config.yaml
n_layer: 10
attn_scale: 0.177
bias: "all"
optimizer: "cautious_adamw"
schedule: "wsd"
final_lr_fraction: 0.0
batch_tokens: 65536
MLP neurons of a small language model. Each row is named by its layer, matrix (up: input weights) and neuron, and shows model dimensions 112-239. Each number is 128 + 32 x the weight over its row's rms, rounded and kept within 0 to 255. Numbers have three digits each.
Before each neuron's rows, "fires after" lists the tokens most often just before its 100 highest values on Wikipedia text that the model never trained on. A number after a token or word is its count.

fires after: "\n\n" 19, " f" 13, "." 11, " (" 10, " \"" 10, "\n" 9
L4.up861:102090102154158151108119111134167129125140156143103136133108091152137121150018067117120119142162172112106133077149147144211131163100115099106153122172137126097122187118076151154092097141119179153131141175142151130120111120143170142148146167120035111096051120115107136166129158096139157155158067144157115135155233133130145134131095099063136133059119152144146111106074108121154103105105

fires after: " " 22, "–" 14, "." 14, " cont" 5, "2" 4, " disc" 4
L4.up251:151070091179138168086134070175097105141103094141087128200133118088145128136104124148124068107098191196106103120171147099081182120101142196117122145086158152159100160103127153180135156108152133092171085135162074176122085134119103184162130127128095150108161088144166155128113151105077108130140163158176140079214173116136099153152121108126172093138129156128157096158145116084086087135091

fires after: " f" 17, " l" 15, " H" 15, " h" 12, " p" 7
L4.up75:150146167179105172165114087117116071110139098118121190114128192163143136153107111113163102085186091084082141148159119202145151149099194120131163197114093093090093155083123089128093074112124149141055087105134113106144134106112103090172119108108165079116074109123150115085165125131078092142142111043098106083198162181116141170099110124189164124180130132092133103117093094104178156082121

fires after: " D" 37, " O" 11, "D" 7, " Sh" 5, ")" 4
L4.up658:124081124121183164059148111193136143076106195136120173101184164088154186125111117126124103138145148187112100096131112148191119176112097093157167121115195111087125102162131132117159120176148181184156178095095098147139185159094144105112133162187078116146160141098109098132130145144131107146126169123160110086169163092147158131134148128086119129141119079035112089121122085136162121105157

fires after: " m" 33, " l" 18, " f" 15, " M" 10, " " 4
L4.up245:186071089102139120175146082115110063143101111083106136159095056138088110120126118163084073195142101113122211145149206129117184153157147085097144134096143153052187104147176142145162092192139100141146079132098149126165155165107174152173154117113108137120184103061077128138173142071119139143117138106206150156125184109131144113064102153102154098176110125116074133140146143121111151104188

fires after: " B" 31, "b" 18, " b" 18, "B" 8
L4.up1308:134088127159148188139132117146137162142070157161110163095115180132095117125071114173165156166172123143090102136131125174122143098146149082116079143169164040068103118139141097098132046122145153164138135166132147053125211135069122128137119161112099091130156112125071084089170175122125182083134116128073110176168147156129121154139127172158115144160133141136132168123173114093112124148136

fires after: " " 23, "\n" 22, "2" 21, "1" 9, "98" 8, "In" 4
L3.up1252:143092099154128131134104153078134097098080165202096136159121044183126136106092087173098125134138147140096090084160195126160087160120123187123119165082104094112202157133128161101086107165115188085150137158131119126123082166090147119103148151118105104111068166112142104194063114107165131133128151128153089096156118138110207175167090107100101095121099148122124138114122188144171152193195

fires after: "." 71, " " 9, "om" 6, " part" 4
L4.up9:107095072105116138133149121173106119110130126096108185206139145107144120125029060141117126079138170115080109150094087126169171094107121147191157162163093170095086118123116158109077130127156099102138072097183156133179111152100156154089131093045163099115090145119111153131101105151101130127202125087057093150135200127146129179084132140138101145157140125096102116139159150154145167087140

fires after: " " 38, "." 6, " |" 6, "f" 4, " cre" 4, " ab" 4
L4.up616:103166086154120081117161123129206118143215124085084132154098106081151132104063161076125093122151144150130170056204074096179101141098173131140085188137081164139116154176130163172125113135101084142120090075212174124191110109082168180141177097067149100142121093120154169162109136151101132156194114082109140161099179128133133115134159174158119099155149118105132134088094094131137187163134

fires after: "-" 54, " (" 7, " \"" 4, ":" 4
L3.up283:152140120168174102172129170128155151161189150105072155165110085162096088043057094110165174154139117122157113088180070095106161075077080181161106175090120095075094167122191154133122140116121190113122167094147122105172119120184211175157154134095140183050098132105132117167125145077102101149203211126131153134144120109050102112166071147097072142144154059122160128124110147149092125155104

fires after: " " 51, " M" 9, " m" 8, " (" 6
L4.up498:196095146127079163150164120161127133112110186134091203192138097088172158114117112110063115180145098126103155156157136061149135116137144141172103161056088126094130123153144099137073122133165158122158115087112115119081097130215148164144187198127144072078100131123099098105133174114209130156170157114100088171099219154120107132169087157105153170130069083140117137111095125114127181104137

fires after: "-" 66, "'" 5, "de" 4
L4.up364:150119068125096131085133229107160166095136115081122184106155081117139108139049113118145175100128135134126164115175136070151109109088075112155147062167116144133115077145085076079119108142156166117119090165092182089128133147135140099082113137098126136155091113130112135148099145130182142115112068118115186209166144115102116126135152142121183137132160103078106178145103093148129076072114

fires after: " m" 34, " a" 14, " M" 8, "e" 6, "ra" 4
L7.up265:064088109121048101171171116111161107127163151067179138089119105095160115121164107144170135148149166136138140167126107125112132085172095172133180160131138115100172190171120127118126121157116073110123187149122148079060210147145136102131192103127153106121137122056114096150076130123112122122096091103165186137131136102148125177087102123082136133138111125063149110112109123100102110075173

fires after: "'" 99
L3.up1488:167057095151114152068155150118071112091124197175129101155150104104119112148076096127139100125130141162091124101137190154134161146088056113179174148158143089161147111142161136186125179099158139121114180189119148109166135121111132122127090095163121103108144192117114107119053111149143101164167142119068118090138166129123176105111131130082137187153137130125173107119171129127125137133126

fires after: " " 51, "1" 9, "." 8, "9" 6
L3.up634:087142133084125116131085176156120091159137075107106165176163199156095117160055101168117122115093159112108168130179119112170127115107128210127132130123127137083131145105070117157130119117152118117114121131167103190092141137186171165103174082070147110095062138079171130106136138100205140185143135129116131115200128105088087145134175091102123101106171156115140118171081104103168131065089

fires after: " L" 28, " W" 14, " Har" 8, " l" 7, "in" 5, " N" 4
L4.up1016:171096124108147180178105149170133151124162085126104067086156173140070145088169090162064121133122123122123092128127104187147114145103187127130138147105109151172120138171163133083137093120127129132116076094086111093139172175098101094182099132130129133106150153100098127133159122114158155207172134131141160077073122073076087156127088127123120115112109093099149124185188145100108162126164

fires after: " t" 18, " p" 13, " M" 7, "t" 7, " m" 6, " cap" 6
L7.up709:181124079136100135162158123103179105149155116136108091109133162120155093129114092155125134119157162132147103131142070084106208085128147117166108132125110128093120161112150109138099124173153118122126085217160166118149147150113078086088117083140128150165148172118191173141103105166066103095161135135095137120134185122102124082119054136078170142112131141101132111160154110109116125132156

fires after: "2" 15, "1" 14, "97" 13, " Comp" 10, "ic" 5, "–" 5
L3.up521:142080127069140227124122093169090135104120133225126171139058160111156130098113108140043109145150161101111187103149141152104172173140127126083115130132170115094116055129165126140088147120121148130172062130184098175101191133172120160092125100147101135171134146104164135140117157128102093180138140211154145128148165172166125077108104154146158089127079169177118099151068183134130155144130

fires after: " w" 23, " s" 10, " M" 7, " m" 6, " e" 6, "-" 6
L7.up952:082102119136148163189152081117173103075133087159090136143081108165131111075122124097118151134142140122135157147176139101121128143120057153076112149105171097145188116154141155124140053105168079100134137160163104138125168142183196095120147105165124080137105148050053098145134175113140168190131088058176140101105158162095151168123125155084099138134130126140128139135135156081149107156170

fires after: " \"" 23, "-" 19, " (" 16, "==" 10, "===" 5, " en" 5
L4.up495:142121051081097125154151168143189110117171146097096129137105091152179101036116096154116133161144097121119137094190131070199197087092100175125074155125102151168161153106147139175094066122127139019148072157125140104137113124177136139121165110107153139150157134081084151163108119133136134124165126139119114151163141123151089131103145148114226146135146164150128154129066131147097129156166

fires after: " s" 38, " pl" 7, " dist" 5, "-" 5, " sub" 4
L4.up67:107142110173104119096123118134108132142156126116137106113248166178110122078096151108172140108130095101121096158165080100150118046095079142194108118095095109101079167132106072127138115133101089162091193121121118130197157160073142111172145124113066153119063102182221171112146094172105130140107101074133178122177201103142163068138116123085115143145064120124105121131134162055155168131171

fires after: " " 33, " (" 15, "-" 14, "om" 5, "S" 4, " un" 4
L4.up1244:119101100125138101153129172089129064098114125092140142150097154149096106098067090090128172151115147137084128140225107133139189138119113119221134085125170181165154142103177063104099085149154138143151136125159132142100150141119111115131207050049121131127097101125149121168153135119129121161192110134115121113052176183116134143134103144060106112127146119167173157151174110140145095104072

fires after: " " 34, " f" 26, " (" 13, " n" 5
L4.up595:176094116116117194137112089120079123146065150136146099088129132090143149120070071101069136192171134117124106088159115126123120108131083138174131172125162143089157162154129076177124094165114126141106127101100150101153141147148144128100120157119144120101139166135145090171139075091100099137208151138135104148124146196097142161150146157089116159189099128109158072144100136127139151130182

fires after: " " 41, " m" 9, " min" 8, " Democrat" 8, " M" 7
L4.up1339:140100187185077132112167154079123041111112106095095160116089075139120144158076130119083150164129154122089105096178081111148120083158116143144071153133166121108166106124171137129072115156198112134138143099154137108144162137103112136164148106152120088071109116126116097102109086122138092184156085098164136107105164155082147106172114134048163141133103176135121137156164132085060127106098

fires after: "2" 74, "1" 4
L3.up1454:114130189068102123132098148108129124110060124111084080193108077125105109141082182161067199105132134142161163175151109079072116085130183195177110138160148134125174131130113146109111106135079152148137087174105133161154082096141123107115101109172140113078069126076154113130154142124144100149114176131188121132084138204137085109126128129115132092173131162151155199147132116166154164141192

fires after: "2" 42, " " 17, "1" 6, "b" 5, "96" 4
L3.up366:154107089084063152113114127147158104137106141150162080201167156140083097075176120078122079115110186152138156107170097128152110082088122149133153179163092160131059140112228134127078127121094126113158175135188146117132143122183190143059108070109171164083092141123120093133086101103203115183132147187078132085101111097121063147156142141087180091058116138121144177128092118123185125157160

fires after: " " 46, "-" 12, " en" 9, " (" 6, " m" 5
L4.up750:140127137125086148180104149142134083141150087105144136161070146100137116095074102129141134084157123168143208159177136124153169082128110138165133209087148122108152119087184111138124083158100184072091117130170163153127101129154141193107161092026126171140143141110139105127218061175159129133107096114154107160132141159081153102094133145109121162149169133191133095126128123132119126123153

fires after: " " 50, " t" 7, " number" 6, " (" 4, "\n\n" 4, "\n" 4
L4.up1066:165067175142137165169161142086129127139135152152131159179147085134124144079146132131070155145136127139094102000173089134162114078134105147138112198111136105104148160123162099113164076156144107175160133116158130146138133158095127133146169129144149104159033118125104131185146144053128094146105136185155109072145145170128092170129112143054188117180087091144090086118127175128122155118125

fires after: " L" 21, " H" 8, " R" 8, " Bl" 7, "H" 6
L4.up554:150111078167111088161096137151128081122188125141103108096143154162093100175196165169122114113144111100121132175085081157109098118077110179148162120114101132136162156158104108066095068138107179130078117128105139072106130130138057125078105150155168198096123149128106132086149042065128122187138171050058180094177162107089047201116151099184158155115079139111135151163069135123172173128205

fires after: " f" 35, " F" 21, " t" 18, " fl" 6, " c" 5, "f" 4
L4.up1126:201099137127146090150161129190076098079090087118070103115101188153148167113125138119166105132191156145113178123134126161099134097126157134107165230123077170117126166101088133143090103182125123160145134134127175110171183117131087130109151150099152133094138136136101116148083063151109104119130114118117160187133167112083095127128206158117129091130171123056150082159115151133166193130131

fires after: " f" 25, " T" 15, " F" 14, " c" 7, "ind" 5
L4.up177:120098104169144099153108061209105085090108137158133083119052133115073102095133113103160109100130157140121125107162191155118181058170127133099167147137062109139116180117157105142140113163116142124107163128144095157161125084168114134157118127117151101134130143116112123138177147065090128124107150081144143137138105176136093184078166111115118138106133151108158158166161164139182109125112

fires after: "." 35, "," 16, "\n\n" 7, " l" 6
L3.up1052:187135103134122132110190148187144074152128153094083197156154124139113072164043187146133097110066122105101148123095115101092201110121183157170141139132128078134151185128170138170111104111191152124127164142159147145150116124088118126128177114087095113149139139117194102118124112169104153130150102128114181126171148135139171105076153117145167140123120121116116149166132130104158185124141

fires after: "." 13, " m" 12, " M" 10, "M" 7, "P" 7, "S" 6
L4.up1292:063099104144125158121160167120157141119130170096086134127132116162145129047073123112126137179168170143103105188174195141117128134077100117205095184159138102088142163138106153146133099109147099085129070122132164122135089079115146172137150143104141085111137160128105096170165116113153116204174066147112109108079177174133187109108094170108114120157069083113084150136168069125124131072148

fires after: " D" 43, " O" 16, " V" 7, " U" 4
L4.up1121:104148159147189119076144120182085125105103117105194086152122131133141142113119157142176138158178130138092102012127126115110146122131093095141202128132193128075142125180121121120079057136153117122124155140144099139119092138095143142146119178134101132124148108138180103122133142077116103158136146124119179148184123172127160060107136127131191149177140173078095049097147129101109117047135

fires after: " re" 13, " Le" 13, " (" 12, " Re" 8, "A" 8, " E" 7
L4.up1307:143184181156137136126180103130134145137135098142111140102129154160145121133127117104163081112099137107118084022157115137195153192097101107149167099159164169174109116183147138134091118171139128150089115121150135142155128125106098084141114131124074085131079171087229128130088079149239156168139089090152165135105110095102091111131116115052121144086091120185148072099155097091107135092133

fires after: " (" 24, "-" 22, " dis" 9, " app" 6
L4.up1468:151097091043072118136123141074152094120166067114166169124095125152069128105131106149129130119118135154123146055170094108148182109160149143173147123144124152158112175171161113153153149132141214089109148127128111105172134104112123170135160102098149146098129120110138174164120111119173141121176169151148162126166176142091151125161119135082179095160168101158184132126113094118106126151078

fires after: "'" 63, "2" 10, " " 6
L3.up233:135065038138142173099127184192102065126119152209066202088100149171069130086087140171126131154105134148137167131076147178137161132136071150174129129105161123173129108182149168106120186159125101104124065096073100117171114150138124159097155156193135130113056162099141118120059091124108138190112178081117154170177117067161183084098150135075168102160122159115131120103132178131137154158138

fires after: " N" 20, " M" 13, " W" 7, " L" 7, " R" 7, " U" 6
L4.up533:113091112103075110101163081123144083113114117182130130102068206169123071107123120154057146114113161166115102162149178141169116154108190081189143187109165138120107158178200152070144104152080078095105156131170129113098080104151159117080146116142200209130098146098175120170119086099142083182092123151072173097116142189122090141090093134099172081166122139163105154154123114108115155105166

fires after: " \"" 13, "-" 12, " f" 11, " s" 10, " ab" 9, " st" 9
L4.up1093:160151115141102081122158120099110128149190142091105104096177149111131109093088166161099132103120087125076131117112085067097161200121124161156101130072084091146100151138135070143153073156134179115180153116103164147068135121098145129104142111063099163085090121112113144148124155111149114108200081046103169130184141079058093108132155086104161156109114122148071080168086119122160149083093

fires after: " " 20, " G" 17, " (" 9, "." 8, " A" 5, "G" 4
L7.up1176:140160155100099092108070110165141149096107184180096112170221087165105094107125045174103130165110118120084113091116117162178189092121106130188090157139115137123164118118124087133061108132142126123059196165120149060076140155193159139114162153089136178134090165140085143142107119116118100127175115142099116119152156141178111180161110129082107173099116105151114105106102127153112061117124

fires after: "2" 54, "–" 4
L3.up1311:153083094129109169073134130099092079113145164175100153144132035105160161156151056149117108170165190086089152117213144077148108148145144140091117158176134111196130078123073151117165104110156114117114134157119164134131091116181180128088134126125157108099159130093087141162124161102126106147156163147092149129136172156102130158105139185156124117121071137130168081088158100180142101134135

fires after: " " 26, "." 14, " f" 14, " sc" 5, " comm" 5, " F" 4
L4.up1474:150083157187134123127133156108176057137095145081043202120100124142099158136040132137071148115155141146111120101125099132124089108122141080171120181123155132108116146151158124147131121166106144164096137120111142126219140113148119181091164166106112090104132114159097098179107103100088154139188194201062125139149171130129172078135143140058119112095119126097128100085127094133152105095166

fires after: " |" 40, "." 21, " and" 6, "," 4
L3.up649:103126073153059077140065142193118054117160136124113144142131151126086111128085081145122089109069136110080147092109159117149165101136143129125152105107143139089123148145145144148122131129166094120077158104152160148118096163144167140098175126115142113123171125118219154154108179114168135158119089057211146206177116187123112121107122161084151154083149095092153108104131115103118132127144

fires after: "-" 28, " (" 8, "1" 6, "C" 4, "96" 4
L3.up181:096208123047076140190096117121144118086147109150154122175169105157100133110124095144116096086104150114139201099139130130135159066146133132114102123124142159090113133155206115113099177121137139126123143122185111141108128115184154126113091152035196150093106135148117130158119098162214122207117088070166144098171174136105086125079110108084114154143141104157139158088094110106088181123124

fires after: " b" 20, " B" 16, " In" 9, "et" 6
L4.up102:095150110161133141155135111123180114125127127086125056164122196134138083142096110180095108112122124174105123171128144140180150126157136146133067139116130114060109194089176143124142104151130147091183169114167093102112200145130116170101122098178135131123171198127103070149130116104135116157109077117107144133100170148149148190140131122114106178180117064162096171109163070131111115086173

fires after: " " 23, "°" 13, "." 11, " ob" 4
L4.up1486:120113082164078106144140190095163051102141088091139153134094122094173129215113083116103134066112209147170187189176156136121185192080120127201154122097096191127151118118167100119108104085138086075128100125189123137109136125129167124107111103073182123107136145082197179154142150125126105078128117114164094137149209085102184149114150135122085113108145109105178149165118146118165146153077

fires after: " F" 32, " f" 7, " Ch" 6, " B" 5, " W" 5
L4.up636:144131086130111138171133077161173142087105180108115081072137199181127156116154129102145124122152139118103130085102083151094106091117162127145158131140085204130182158160156116127051137129162139170122178129132094107179150092093067141158177118153136138095086153085147113123120128167155120178114033057084118117140156095148107110170095126084131109156085099080144109153112123123109149158149

fires after: " " 28, "D" 8, " (" 6, "2" 4, "M" 4, "itle" 4
L4.up605:122127136120081124132060183136171176091180161154101072155130123092155152106140173156139120137136105144095163138111144091150157116126159086156152096100059131116149184102120127129055124106087141129105189155130136089149141143168128144123152102127156167110092104106093116140085126137128143134152159153123171115094145165082109150099110176115206112110120122152223096157083145160156156138145

fires after: "-" 41, " (" 14, " re" 5, " ex" 5, "/" 4, "." 4
L4.up345:110168156155117182164127123137103160112115130102113168144116149094147084094068093092144162148154098106105231038189147091175164161082150100187123144147112127105144127154138095142122099132096140141136096086116141119179123105138099114132150090149080102106100124107205132144155123142120127131116048096161127145104144149117151099077078108077105153118151131181195149089105115129123118116085

fires after: " " 49, " (" 29, "-" 4
L4.up1289:147129145098059127164167166163185063101110140124130091126089062121120157146072093093121107126117220116119159109122134065133198095130164106199103180114155165119132109169202139145173100186130132113130109109202128147182081139180150142144151161099179136082090101109177129199083114083149155160117099104115104173203155142125093141087149176084174108169086149132171084126093089107122156132122

fires after: "2" 49, "1" 9, " in" 9, " on" 4
L3.up159:186084146093089127122174118174092070117119125106073146116102147151101097064169097106114064133147133094094198180144130133103117163154119106131173155099138117092125186146157136158109158114160171089084086173146117160156098119191148130179183127114090096118142132145135111158124104084195128160120178049128083130204136157114075185142133138092161094125155140122137156139132153110173168123156

fires after: "1" 19, "I" 13, " W" 13, " U" 7, " N" 6
L4.up843:152149160136076099120174199106127105104106128142048045084086128138124069186161104152161120093168176137121122090136139112139119121103179119161105115112081190140156117154190140173148106169135096159136117169157142105151147184093139120111119131142151149126121091083118109145162085111133179132134096092119094108104122186071100142071113197106184098161135076118113119098138115126130181090107

fires after: "-" 45, "'" 4, " \"" 4
L4.up652:118116038112105138173117141131096130160126122094115125168196123130081147132106089096090152150081081073112162142120170091204183117114100162141136120104143126146133080127105081133103090117219188105096084111105085063084093171132120056117126108120185095160182182104135160163101164143137109106103130084148117144128136133103140125151130140109193166088159124108112166162122152135130149144118

fires after: " s" 14, "." 13, " f" 11, " m" 7, " " 7, "arly" 6
L4.up1148:149085111207065063146115112105167147153141111053055182168160210148154150090070094127135156074100106130122120121103069136191120092145117123178084144137124135099125151110177116135110108122146141069151174152137138110181122165065068122153161069114152152117147115067104164156089088088140136134143089158086122142101161127073172139133141163160071125083136112141180114157130078100114137114161

fires after: " c" 52, " p" 15, " f" 12, " car" 4
L4.up1504:143144115133194093203102143159102166139182103119131137089175074128095104088140117139129054079131120133134130083141120131115133089159132111114138159156108156139117196114151083137133118098122123099143152116158150117162146099166109202119133074099135098089134200135127126133156102148160156160139103122137111121250205117179140170159096097178114155148124110109121185095109116144131115123129

fires after: " R" 20, " C" 18, " Z" 9, " I" 8, " P" 5, " Party" 5
L7.up161:120111146152171178125116164103095087091181120096077084114153162113146140134161120137154175163178124096068088152151091114040152098093112158119142086150108109165105070126153144172110108122139147149092183108093135067163143153164164109134130122109126172111070210135117109161095182109171141118175111133118139094154099127102069116136168107146109114122147055082192096062096109144152164067092

fires after: "b" 13, " g" 12, "re" 10, "g" 8, "d" 7, "t" 6
L4.up170:105105093099127138165128082146107143113161139076114141112107087122066144105150130151157102122091110175157173085178099091142110139086152115100148132172129118140067135108099064163097133121129134140168103150141101084198157144194155191126105116090144110113144126064125115103094158131189148145120134198136160179134126086064143097097124090150149100132129115083169206160169108182134136172179

fires after: " P" 22, " M" 12, " " 9, "em" 8, "P" 6, "M" 5
L4.up836:145086147171114168143130087149146145086134095171114176131129126075149183103150119157116129086198147163095109151091129116079178166143179092142129140140126167055089184096144153094128081129141134106125145077145134136134123111108179154180185144159131149142083089145117139143085112119139116185147145122111128132129128168170158144138155143095125166138096131122108071130135165126161100146218

fires after: " t" 32, " m" 19, " M" 7, "m" 6
L4.up969:159113155116144137124119149106168122131154125127125203101070191077176146100093156160131124127191167095119120094158061132173185073166153117109090140094113063127117138095103120182140074128130127127125162180097190169067123106141129162128198181027109125092112114102058125125119133094089152132192129099136109161173171150129183133146141136133096184132120098126139096163118137069119110062118

fires after: " v" 15, " L" 9, " No" 8, " R" 6, "s" 6, "al" 6
L4.up1087:137108141082159097153109086138159172151197132090162159093154115168163104155166180153108099167133191151127080130157155174079144089156175095107161173108130177117094138143142102091076092168105106188143094123121148053100071166080100134115115187055152179155104103127196134204150061078148125186114116116110222079147138167129156146087104086119159114135121096166152168178134108099171210128171

fires after: " R" 22, " J" 13, " I" 13, " L" 9, "J" 7, " Fran" 7
L4.up158:139113118107165151119090129186129159125169108193104148079157106167168048149155096147140157097097099102150135133105127053072165186121116177120087108162138186148139178172166138151168104115220155133139098133145116135179163130141164141105144131116133168115098145103167120160154097067211137138142158096121153119165059069103111135149099161166071108130127087162154110152076160122138133133114

fires after: "2" 19, " " 14, "." 10, "\n\n" 10, "1" 6, " h" 5
L3.up323:132110126117148131149147180093152088161104121118082150151173108146144098102106143133096101036116124113104151143120083147173213092096131141161148151137109179048175162146165131138094158087112197120118122115146156122156107109125171165177184108171158093123156147165172106180059125097173101145126098117149155157150202150107138157120154168111121149104125098084125117117103128118110122107148

fires after: "-" 35, " \"" 17, "\n\n" 10, "\n" 7, " (" 6
L3.up948:173143052123096143174110164122149105127146162116081148136144076128076095058102071146089132135135142157124197148105097106141126137098145194130115105110137113116106157125194127123119063179119088119186196103073105081115145175131181124126162107063131161156093153153116158152045086095114135131141137079164152103142111083091113095175156142089153069117183120111111144157144172141177149125119

fires after: " |" 38, "l" 6, " k" 4, " m" 4, " p" 4, "°" 4
L7.up649:098123101081092144124106160144150108111162122114112111131087160135169166166135151130115180136188136153110151117113127104125181186152111134091103122159197115128073173130163121105067104127137088078065097124121170082121117104156091081105093180149136116145137158160115152187065097166124153141134093121157076134127117087129132122144079158134154186103125087098122111162117121117121173132154

fires after: " f" 27, " F" 20, "f" 10, " (" 6, "F" 5
L7.up79:109104108147132128202074165183029075133060089144098089133123126114094170090086119098142077109133168099087144064106122184118130115110141127158140132132123124148139182118151115179145098136124140182106125114122179069091136178165164118136106094084106110139127138105122107180141140121150127108104086099120192167159167108130132217190187147060159221109092118163183094089115142088161115153151

fires after: " (" 49, "\n\n" 10, " \"" 8, " in" 4
L3.up1008:162129103055117130192143168104168130127164127151109086127110113156072106132071090115178152107078143089093178138132090079158185119092145145130126154128097091087181164137202131093109130092148132079153168114136179172174144105170163131129136113115184100087126141135176094116104098083196154115163105136126157135120129129120092164113142127094093133092175067167121183159114097093117190090135

fires after: " con" 13, "r" 11, "f" 10, " f" 8, " p" 6, " s" 4
L4.up312:131107072167112101144188107187157090114176088151070136087144151121105133114061126148108102125102131108139136077195100157118106103144104166094142205137155152081136172146140136116078153160148117132083073145105139115119143123159100136114098130109181070120196151151150114099073077122111128164149187119119154156191179056193119078126181134103136107151147140134145100095166129106109102079154

fires after: " M" 19, " N" 14, " J" 11, " W" 8, " B" 7, " D" 6
L4.up860:141094152161074118099149099165127081093091115192106063140096117092132128104085152156108154155155107233102072145118087065099108125103085112108128121055141152142206108147151125154079062192150116126143130174135085176097137141144159080125108165152109173087103124099158129082177144067143130129183159068150077063087150176151107117134127153041143133123090102152129121109130151096091126060135

fires after: " R" 32, " N" 8, "al" 5, " r" 4, " L" 4
L4.up950:099119149106133177161078112160079113084138120138145123098162189128082096183171162093129088110109126128125145167118103161169103161114095090152169090100153152144148187114166134109152110091135128111170109075145141092124104179156139077104099143132165160161120182182158111203094085085171103149140082131132146084224157084112155141155100151100138173130106158151140068184130154072142175101174

fires after: " " 30, " f" 10, "1" 6, " p" 6, "." 4, " m" 4
L4.up287:175126082137110186145107123122123115096187137128063182142145134112065089171116149130120055034120086155099149120150143129126168129110126171109167135142157110109136155145146134139136097097183187166114152140141071160130155095136129125137168103083097151104089147145125126106200131125093132160137134138115100172199126143096133129149086092131103134153111154098095169166057149109150118084158

fires after: "2" 16, "98" 13, "1" 7, "f" 6, "96" 6, "elf" 5
L7.up276:119088117133142113132098137123160062117095051143121159163165110109111141126138116090069126061164120206078182083193096114075151105149128167154210141147108135132201143111128153222087112172097147159140088180115115122150112131118170108146162127093199104098083151098166086117140118055210100188128161137161121118139092126118101121123117144090130130176133112128115104145169193106139163141145

fires after: "2" 31, " " 16, " in" 15, "1" 7
L7.up967:111102171128150194116087148075093096063127141155118112125131117130129064086173079128115169132147158094124134120154049139153148114154146148127142156133076092121127113151134119133081094074122167150125127187122158136100150178185133091104110082098115093100086102166126120102140113104135110151100160148239149135144120126067122135143090172081128117104084083192136062099158122128159074145163

fires after: " m" 26, " sp" 8, " f" 7, "m" 6, " c" 5, " pass" 4
L7.up793:160091138156118090141153157129134083146138107065081156087096182102122097117072115153100117051105124151087130117164164139140194110147130180194180105166097106115131223112157139142098079113132072116155200159158157108153153139166101131111201130084159124079152115133129123127087117114077116122136058111172144145123099107101130134132138106145132158161112092149144117181095150131100121089172

fires after: "1" 26, " c" 25, " C" 13, " M" 4, "2" 4
L7.up1502:150121108124148181115104115130104136156142171201125120077085071094160163111136107160115137134141112114097164139109111149095179178163190147114066122103072173095205140104140127113108121144157140198074119172186158116104151154200130161126130112142144168094135127157060090135116063102127149112151168088156118112080073178186166140053136187181090155144125082144142096182076133148147134138120

fires after: "-" 44, " |" 6, " re" 5, " W" 5, "ene" 5
L7.up12:116099104149141143117143102114147164104147151156107139096167099153119103068068088124123116184168141148119149072161126082168123121121054139081147128128163186109119104154134124171094133123136116087164085119136136161142138142096117162142112098094098132156069109136118121117023120107102170145109149082154129133093111189089109110114130150140156148171138098068189125114099163118169117171099

fires after: " d" 13, "ron" 13, " g" 12, "d" 7, " f" 6
L4.up742:142159049204122073142097122179156084130092161165133146148113108131137165051136151173104156110105125146153178140126083167130162156078091106176176128111095096096079142130118126098113116102151120133104147208104169107126180104154139080094128158049122130096193154125120127132112151148171136147139114182116133142144185091115120089083128112145098107144137086114104153128067063121139124124174

fires after: "-" 25, " (" 25, " \"" 16, "\n\n" 6
L4.up176:116154075077142163156096164152117085146111168113071144081132185117081168086071107116054119182160145163143194130135137057183195143090161172137127095113156186144051136117111117137174093156145123159140112127183128170158109118155161150146155120088147083109106166077144156182134065083110128146148104077160138140134165113068147079100109153103166158089101166153118078104115110116111148119105

fires after: " C" 18, " T" 15, " B" 7, "T" 5, " M" 5, "M" 5
L4.up997:154147171142098135139047121154116102119118138169168130115109169109156167138133079183140100135138131136148088144124163116142174100157138106116060114187077200070164155056146069188104137136099132133129109094136132184179092145097118141120154079098170195107131148121101099103129138092109098104094174123140156154139172139153121151116112174142113084141171156145138090176147150173086133145171

fires after: "-" 54, " \"" 9, " (" 8, "{" 6, "/" 5
L4.up567:127171082161124168128141178084183128124100121127111141130126131177088129138087108125154087136154120117102170087196078122128125074134138169170110125082130181104098109167197114129129127124121128089136118168169158108142130138089166167141104152051112111103111121142148140128115082072105149136122121100177110189212176166095118080147119143074161108178112089137151120119097099126128147143155

fires after: "'" 88
L3.up1172:179083065130122135057157144109095148104102141174103174107135094147138122104091097124117173150096128117104162088115115138165150214110077118153141113137121115102214184113086135162111108154119107124118174111103068137161119102119168111145154083141037076068153146142150090138122131077157120104157055107181101137195120117076109169143103127064105178092124112015177160143118133138115149148122